MLP neurons of a small language model. Each row is named by its layer, matrix (gate and up: input weights; down: output weights) and neuron, and shows model dimensions 80-175. Each number is 500 + 25 x the weight over its row's rms, rounded and kept within 0 to 999. Numbers have three digits each. A neuron's up and down rows have the sign that makes its largest values positive.
A block is one neuron, or neurons of one layer that tend to fire together. After each block is what it responds to, as a language model described it from the Wikipedia text at the highest values.

L2.gate7:495492525496506494508501487473472541550495497509487493489549549499485487504513464535521493549487517487527518504505529522494485453528517506482434521491503456502473516486444458480468512470450504485511486498512488526512528535511512514483514493528520508490491461502464491510485499510524528506
L2.up7:511502497498525501453503515488498557478509527525515501482497452485550479507505534509508482465493494511507487442497534486578520493496461478521464480476518512494470503471490500514508526491532548483534508461543449517529534481488482486501480485563510503501511476536493479577527496507503480507
L2.down7:553487532481535476483507489481506504485512480509514481490494485491493469491526472479510501533503537504519529475502487479533498517475503483493539466499517553509504487480502526484530484542504500504514522499509539463512530517414480512502542461500519491485556476464528476497476508494480511500
L2.gate132:461504501540519530482487462475529532498495527521505451505472475468481497527487459500481489532495486493478470470478539528554470504494496512488501521500484479501449493510488507493488488442496481454515535496495567476504480498537523458513451502517503509524513474472501493525500547478526495512
L2.up132:520528479516472540443486454479515553511530472481463485518497497482470470503457486471523510482484518515465448469513512516483471488521505513478482489485486480507501486475457528491447496494498530506516478531539529483513474493518484499481512515523544531509497484492554518533495499514502507452
L2.down132:499499465504494498474466473520463522490477518499448546475517496494488457490512469500511492530512516498517460512477499555445475513493531519505499495557482466479503501492492475469435504483483484490451516474498520507486508504463493463511504499520559539522537511485512528523491495507494481453
L2.gate202:535451516490501524529513513472483517527507522579509545515499496528489463481452536509471470531518462489504485510493487496510472530530513524471493487480496480468508508490569515531532488470464470500527503499525524528517461522524491528499508504497495501514524511480544501512551519475505516466
L2.up202:487498529492479532472503502480474522531528470504514534490483486525518507572511505455449515471453482516503477518503477536535495505490487494530498461488493507522522476478469475495544501518491477414526475493483528490494503504510544514513523506489522491500528529491531478475509497522475521557
L2.down202:492512544468504507539473488568530478502500491488514507506506471521463502515474505507500480483459482456468478495482503467472512502475505510482430435497492493470495456485538456563468536525481500495539525502504513497508519484509518506525499501501495493470563500458485471459515474475499511481
L2.gate375:492480474526465486504551477525506524509513503448477533507477528511521493493474458508490575518490504473481506549499552533518525496519501518503528439505520475529540499480515497507491482482483499451519496515542549517516518488481521505487447511496518493510493486483491527519520489495499494510
L2.up375:527494519522472503486548533519494533505485544480505517473475462537471530513492448512492517482535488474486462491454527498487526499540494466490527487475450469515494479490537478539487493529537549490522494466530476471503500456491512530497508475491480486537521525505485521541510509511577546491
L2.down375:499477507516513489493535528464475511518482487509478468505496528521477511474529483471504479516491490468474484496511527497481476518505537535500530473511458543520559548500524502496471511509507489525513497502500530474490514495535510546504542501481517480482499500533501496540494473510502532481
Responds to: Mid-word continuation pieces

L8.gate130:518471487499513520494433543516529523492534478527534521557491500499561498531481474521530503481497504553515491503487494479479503521555510502444498491489513500504524500516462501486522478506495488558473480493518490532524532508475472526502481517463524533548499515471507512481481533465503484495
L8.up130:505495483542486519470485466447503491525493465535495534542500516509506470481469514511508485492555508492500513526539491469474520504538461525460479506505500511479480523479537534528526499509505500488453465504518479476549461461524480513482481472497546490463503457509496516483495541488528538467
L8.down130:526460500507494486509513524516450500517492516481484527480523531477480493469527548541481462546458489486508487493530507532459482505513504450516514497486505469484513472545486527532509487464496500502476523535481542475475527493442486473565504486459479506536478526489523517503517549508492498537
L8.gate138:546450480501539476507528436517510446523457475544498534494515463497450508467536519560498518503529517481482501468536500488466512503502487469501481541500520469516522505505504506556511455506496484511499529516463536488475466461477528525458497519472507515495531493515514529480556499485506509484
L8.up138:513479523518532495485511514476478483485477474550493545522473534527505513488484489554446493480563517481514527477481489474482517484524508472480477495458534510500497528489489514473504483495510465506514541487457527461495531443477497492496489528476491484495499496521518545511524520469523508497
L8.down138:520501513489506483530493469510472476463464472514472538546474526513484501499505469539483500462486524482472425530507524530523485512532527522505455495511484489493474499511486495470480485497504520502488497510477520515495495496447554495462501489501425491473478493487539550551501469489554475505
L8.gate323:502513555495515532514491519491480451573486456525494506530472468505503538501501481462497510517495499494512504487475496530471474517499520538490507483488570441486504534514529480492521479481504505488528519547513528454525485523507505520518504475458526529534488480524528483489488533485482498500
L8.up323:546504469473535468485480510505478513486498527534493502474499472522519562445502515533517484489550564496512496513507545509516494496497522520487491513490528474486519498476518457470523482508492485491524479541467536483571539503434508479481479525521461484472484456471525521511458545513505546459
L8.down323:473533481493494503506521539494480476508565496528512501512432510501478530463522454513531494518479503475498521518506512476512467522533468494485460478506527509492506532531473518505492488493478466468493498500539512463488501498495518516479520504498457488462504505530491472528527524458489513477
L8.gate446:531510522498526525513557491470521490532512500536488538551517550529480537523503508489511483527481491455492457471538475524542498517490492504453460448515526497475504459483496492443484550480464520507512496484517512511489470485507494480523500483524541516501500496535498479535533539512514522444
L8.up446:466454513501520507516472469487510507515497523495494527511485480507486526516477464512503520489509526504500462484516492481503509485503489482547482491530559508524517524495519497481501502474504504501474443532493498468513515534457547527499475466490533516538533478488529534492548494492536526465
L8.down446:572483479529509516499485428495474502504507498490490531505516490551484514486467556507504497525475491527470499509492525443504521501502490541486494468516476489484504475496512528504519538490541496499506491528527514475466494506502486475509520451558521500514507504537465473495525518514518522521
Responds to: Verb stem before suffix

L9.gate505:528514541510494483521527456524533462488480526490510506504486508518477521475500497517557476504463475527489458454490487486497486492504478510528477488417452502528519511494479549488480481488519506464559509520482537505503476506505550483522494516512521477515554520486529488501532496541544474494
L9.up505:498519483532475501451488531461535507488520482488472559524478519474495524498510522518457535467471515528547474518539524525501488537508500499521559532453498459443514469504521548443517492504497517487494515491439540520502513466489498542512484471493507509531503468536533478472507485493522505471
L9.down505:501512517461523475522493508542432508514537523516486468487472488497468486482543519501521481502528473519543474491456481503516500531493499501513487515502533510535469498560512516490482496522441542489444550553523491475470519491482491489506470521482488488531535495508540502480507504512481463483
Responds to: Mid-word verb stems

L2.gate51:531558438513523462508522464504494494529506500503543514492520485507536450466493481469482467498473499484501494509455484466498523498524504502488503516457519520526498521492482510488537546530525478487480477515487506513510512501492490476477500515527534488522536528533479495474534486469526440526
L2.up51:472527460526497512509563512472487502483512432462518503491478514513487499471497507495534492464560516481482476470466529505505517506504502525507479474519539491445481512469462511494511530541515507454464507525490514483521512498489474516510493488522488457497438542538487481498521495466523504491
L2.down51:532455459509473506468493498477545500539532519485513495490547525487494526499463482505479508553439458507485529466542468458528517480511487513513521498503460499531513519514474484527504541522520516524478472515424493483518500479456498469491508507490464509479521519512502510530508498529534493471
L2.gate152:517527472470480465514472511475486491474467522513472508508499537526465495530514510477514525477518508510512487485464478507525481548500557494521514497475495498504548489494486551522515521500476511520499490463490535517525466519491516519540481471458509469548459464532508456463486525491470489515
L2.up152:461486500521431528466535506507507509505508505488526474481522466486505480537471500502492505477501466535505472502499500467458480509504521492476518503503506507518525458494482495500500533528537506478536493519513585474492470496503487487508485514509513487524510499493532515503524485482496475526
L2.down152:441512556484498502512471512493486493504510523482517511548486488512501517481506506504535492512481459488529507523523469524580510534507500494486501489497541503508484545509480530489478466512500478521507501491531479457498529474493496514481447485538486485536501471515497465502470528473538467501
L2.gate206:495491483513459508480497525525499484487481475455499494489503540496532509549511490474552512497485456597518487481457477499505496539542545510501469496533503499519469481510480526474503562496512462509508440484495523510503510513496525503465516537496529479479493488475517480517504496481527514523
L2.up206:511485480499510493495452470483505511515485485494534523464476490472517504523527501469534537506496491538535486477514461490449514488551489526450551546485547491482478487482479490526470413483485529447501538473502463483484542425532486495536477489490496493446481511480487477498494506470480522463
L2.down206:504518492502479506465500529495481488505471488498514510516494415499485553510510513491537495513505449535484489499464486456510518530497513469546452488502492521530494492557506483519477500474487485513458517504530501511493491512476525525487439481476480558510454507523514466471504484487517488482
L2.gate207:463488515515476547504524487486476519533545494466477529474509504476511451457455516537505509507527495514517494500547496496507481494504503494477531508483482570459486488503521571491544530468467501515489493472490466510492540512493510508505483516523510515495495498526533488492519472504540478529
L2.up207:495481521505462533458549502512525476510557489492510521486515492542472492498467451502519531476525489505503443521538522499484491506475553506482520515542506490483497506527488515488457508495512481482471498522532517520576521473528536459464477509485504497517509473481525528495496493509539505496
L2.down207:529470486525490515497511537499498470475503492466549517527485519485447471512476536518431483511525507477522509537524519527519490501499521478491539521510522524477491533490513484498507482484500512510504490515518496548495471473472485501474495472429491536497519495511538451504514499509497466490
Responds to: Split-word vowel fragments

L9.gate447:463520494502510472506555512458535508462469454503482531464468491507497506497517476535450490523467506438498502500466520511550514491483493542505471543518501542466502475507523530507492497513497497534490460486482491503502470538474477501468524495537465501513494477531493463503510501491521540495
L9.up447:477505528523486560487468520484520491460478484449541504532494498506533474508479485492495550503505517449476519484521503518474462513490487522506494542488480536515505454486474517519467489516526472489503472463481529530483494505463514531484518499494497479498513503538498506512458479507463491454
L9.down447:508533507470502490538544517502477528509470474477518502478481464455494531524531518510446494448534479531468498491490511464502514513514461509512488497496493507480528484464466484543560512479491504567467507489471434487523497466532539450481505498537485468487487461512485482525521523457501485505
Responds to: He / "he" letter strings

L8.gate199:451503514486490511478466513508516479501486459552513467581497514555442486448525497492502511515530486516523501475470480460522492512479524475541474473479535490528486487510476535479471518531487482485487512515516494481492453464472524503502523487480536476514486487463507542474507493494478503487
L8.up199:474487558501445511480505491475488476480459511497493493510454507498468536464516513494516485474452482489521504480507488509507459488480482491523521482501467458484450486478508518512505522522498441532506478535537457531507447519514532501472498519433485476544511459496520497487496505504519511526
L8.down199:504535444452468487487510489527497458438514502489504508440459511492496509463474518458496463521492527494497512500507507520536479479556488501456514513508476476488512513505505505531513504521508468491453497484475534494486508476485525504519486503498477514521463499524521548511495524492460480529
L8.gate265:524495483504567484457539504523498490481472504487480533517457457501502529509479521469490500481469504492485489477464501530527509498511514508535471524494477476490529532534473505502485546498488476490513491540491504522520472549510533454515463490516493524565536523480481511448510565485455477477
L8.up265:495492549492531489494473493484478513478518503494474516520470466485506511477510504501533485455491496520488511496524510505513440516516479483505514478490525491472497519482446489521492561489511471543491472476511508472504482536515534473495491503469495505530514484495524467518524502451511527484
L8.down265:529492483494514522517460511468525486471489481501538486461515514485499527550461527512465506467478507449506493494469461501512500501494482477507486500519494490465521505489498483520477524545482513486553498495504486510506532504509496477454491494518522520473466522519482478448470467539486510498
L8.gate331:508492486458494475530496508497518451461521499522521554454467513509550488492497509479480454479516509485433459498507500506531540499524474507481528500505491507509485551476482488542502466494490501505458525481475546507500525492498493472469489511482505470504475499509528541499546484467487512464
L8.up331:532507499513515497499566518535528523511520475513506523490497493493463463467517516502484531492515478491454502472462470464484477502501543487498510490495494463483541536478543528501505472514458460503503505530489551491546474474485513472531496486458429508498511525511499499526498478489509531468
L8.down331:478574472513500494516460437502504561504505512533483474509448487487495484522522465545451503468476522512507516480503470512532520511500489535526481522523541510483493494448532491520518484542472496481489513455529510526474489487490506499495530472522473529488485477499485511475465481520503459486
L8.gate361:510523530479520452476495516520496466490547479503505483557500503523468487549533508479561480468506485514503490500518525475478460506497457475500500517475539479457492495482519459485501502534494471523512486502496488503542485496549512464510504517435454492546549484504450500527490518470505492476
L8.up361:517497502487464527484485506497482473520496473489511513487498558498479466550468498529495509482533479474457479509455516494494467466478504504513488514487485471485530511456538494507480478545483481475509522529491497472542489510464549481474545482511492538520516502502441526508487472515461499487
L8.down361:518499499509514459529494490495544482478499530498521474471519464547497494531451496463456490539495525465498525506539511512529495518489550481467516481550519491503483496510460478504496510461485478487515496488482476476462503507498510477486606476483570488509445485486500520500526477490501475484
Responds to: Proper-name final pieces